python train.py --n_layer=8 --d_model=768 --n_head=12 --n_kv_head=12 --head_dim=64 --d_mlp=3072 --vocab_size=8192 --activation="tanh_gelu" --norm="layernorm" --norm_place="pre" --norm_eps=1e-05 --positions="learned" --qk_norm=false --attn_scale=0.125 --bias="all" --tie_embeddings=true --parallel_block=false --extras=["capped logits"] --init="normal" --init_std_qkv=0.0262 --init_std_o=0.00655 --init_std_up=0.0262 --init_std_down=0.00655 --optimizer="ademamix" --lr=0.000213 --beta1=0.9 --weight_decay=0.81 --lr_head=0.00891 --grad_clip=0.5 --warmup_steps=212 --schedule="wsd" --decay_fraction=0.924 --decay_shape="linear" --final_lr_fraction=0.1 --batch_tokens=131072 --seq_len=384 --doc_mask=true --train_tokens=795200000 --steps=6067 --dataset="wikipedia_en"
MLP neurons of a small language model. Each row is named by its layer, matrix (down: output weights) and neuron, and shows model dimensions 416-543. Each number is 128 + 24 x the weight over its row's rms, rounded and kept within 0 to 255. Numbers have three digits each.
After each neuron's rows, "raises" lists the tokens whose logits its output raises most directly, leaving later layers aside.

L4.down857:150175090166126116121124125129099127106142155116131091145088120120108121102072127127134162158131127140139135119116147124116136106111130125115113119129173136132095153129153122136142150182110100173139137177129131147080155156119085117135115114127144120122150075112135127117158127137092111115109105091118117141147150119125105109138114079126123198098130126134171154113058126115121137155128
raises: " medalist", " medal", "style", " events", " finish"

L4.down969:139156087128114119167142100122137123181130120107160115160059115158106078136113138137115117133123166174134159157114095166099115085145154117120098099114102158108143125158142073118130147085156111128123128123150107104119134164134123121114103097144139111106144118136125138166149140102150135125146140111089158125134128127137140125097146097142098141122147152053149162124125123146167117112125
raises: " that", " this", " these", " what", "anth"

L4.down1660:129154101131160130143129136151126116110155152103166142059075142159096089116138160121099142111138120097119122136115123086104140121148099084125125162139114199135154116129132160144138133119118122154118145134123137151098167125158089143125130119076117148127131125149140119102123105168203124120127117125146136141098108072157132119090098134136142136104128105138173121135124138109166165113134
raises: " into", " its", " their", " the", " towards"

L4.down2784:175105152125125139161139112142140159116142059154195160146109099157141115132145134146181113072134121118167102120122124118166144099113135107079143106091126141140106144151149142154149113097098092145132138140147112103108145099072147109080088168148129141117125129106156086153121149084139141176129139114145152103111142156069143150128165111099091154146160141112178122157100121148146134123144
raises: "\n", ";", ".", "–", ")"

L4.down1006:122103128149110131152120091135107167121111168165134160123105142117083140137118145119149128122111155081119117115170127185105094166138136126115127133096092168133142130232139153183123131155122127147099115108120151161145176127132131144137119126140191158159118148131134156094122105136103166121150132156132148116090148126122145139144153115128088112129158154126109140119117156137157144125136
raises: "\"", "It", "This", "Un", "When"

L4.down2034:097103111149131156169141132126097114147117116155139170134127120092111103095126111153148129120111150083117135168148137078148124158103167104149119134145118133147136117131105121094160185108148173127102091153084110121105153127165100148145084136149085120153169093166139151179189145132147140143114152110105106156124138096151086118154118101138109137100151075182136142125135158122134143102141
raises: " their", " his", " this", " the", " another"

L4.down590:079138095101135154160136145115096147163131083136128162099095121118118127136118119124147140134116126111156118109151115128116130141138139099128115130099114148169165153137125120150137156096144131138056123162089101168130116200145093084128154116126112092135112102151124120120120155121117122128102100185083159128139142119104109121121143163106109132105158115117153124119079120144144117102176
raises: " it", " these", " them", " this", " £"

L4.down1897:130113153123113172116127155082108177118097132148092129103104147103149118107163128143123158151166136079141143120135105111115134141110151102128125139109124160123173117118135105134142124143106115140103139126110162136083141096138170127115103132107159118137131161059094167123091154153162147134102136118166131118110082160077135185149133124103125097145074161129170116132156131100120103113137
raises: ".", ",", ")", ";", "\n\n"

L4.down905:145163101151109108101128133165143128116114126148106140113134097157102093107119105167120122159180139123135112169134109111145117114124153111117143085091135112138100118085134117132155132129129132089117073137101119077113129185149077100135112102122115141109095118125114124141111145134136081146099129126115122143121123117106121081123152145085146123135116116147137074095101086138123162121130
raises: " the", " it", " them", " this", " these"

L4.down1181:139117122172102120135124149135133151156085150144120124091124150129092132113135140133072087151128122130115151162129149129142121122055132131096110118114121151137075147108109163131113121108106165158131066162107111132131139114154100133133120119107141127108139089144159114118136116145174096129141161122205115168085126121142125116130159115136085175108158102155157134116158168163154194130171
raises: " this", " these", " if", " when", " there"

L4.down2548:186075112102143170120159119118129104102118132143152148124176115115155148127170181146140131120131101109117137110125133134144138135126105138123107113125087110152100105124108124143086134184159119115115101121157127135108158125138089147166146120099142133128120075173126127139153084148116095138148128149137113150146124140117135099105140118133136180137114103123074094161122120169099137138174
raises: "uro", "u", "ud", "une", "uki"

L4.down549:146141119047116123150102136099118125093145135114160140174134175125112099131129119115164107115114106110085129105112113097130151112119126153118113093115149112153105147157157128130152140134150133125105100136136158106110113110108145103107105164110116114156192178128160108134154129136142113146110156115163100128152140141140130190105120101085098115130099156140106131152138111184143112145167
raises: " have", " include", " are", " were", " operate"

L4.down2717:084146110144143125076129139132127130146084112153131143110098111123112092126085132118127123099122115081143147117113085088156127101089138100168137088118143152156117109109128162138132159126134132134106123149156107078144160144145087132155148119077107106152140128105145121129144124108136148125158120137111139132089096076128088143144161169191131112123097122111119103141144168106144130126122
raises: " after", " this", " during", " when", " however"

L4.down532:136135066153141160187109157135149124151113129157171148101112157161113109131147105172140115147120112112116132124091103122153164136121111131077122088142160125117156125123103098111140131130123126135089122121139103137131140122144071118145137170139100131141122101157116098131105131150147112118103110124094101136061136101132156098143118172123100151115172155107140136130111135132116125147143
raises: " down", " up", " them", " its", " the"

L4.down2007:103109108133100168132150151093171106118117160105082121161115129135141090099109146105091151128123109137136133123105092109092143119106131100106139105173148109098120139139114140091134141173153148117175093115135119157151138127133130119170131100173103146094160144134128133147068128106132155128099114117124121153067164184115127160124128103108125134103095183124151126114101151115125139100138
raises: "o", "oj", "e", "oya", "ek"

L4.down354:161128152130108142110167124087104137148098165119146135111108131158120096147158121151107127114171102118089127093125120127110173131144109106122136174144084116117151126084108154138176118156138107114082106120131137125138143057098156096115107192133125138116126166093124135141112126124135161167147090078089146123125142133124127169110142152120082115111125109096148138126135116102095129151119
raises: " were", ",", " are", " whom", ";"

L4.down160:127172118142116125155114145106117107152144090114141131131154152201128138123109125142088116161115130130144142127099077101126125124129127110138154125117114125113160138145114148118075103126148107090112106113136181113145106119181118128141079134140087127120132109114133123121149082164115120104130159122097124125163126086113143157149100157154146139109126110143129147135138114131137111149141
raises: " enemy", " Infantry", " Army", " soldiers", " military"

L4.down848:124115137101148108118118108107125161092090133120172105116129085109128108146142140083134110132144143123104168114148128122115097124114134122092120124173131123132119135135138128164157173134132115138118138085111151125137125068098145124115125121114172177115149125119154114145114112153132144130107095091122120169088136101135104148140091102101127124104117121161117166115179094103133114103123
raises: " was", " is", " had", " did", " took"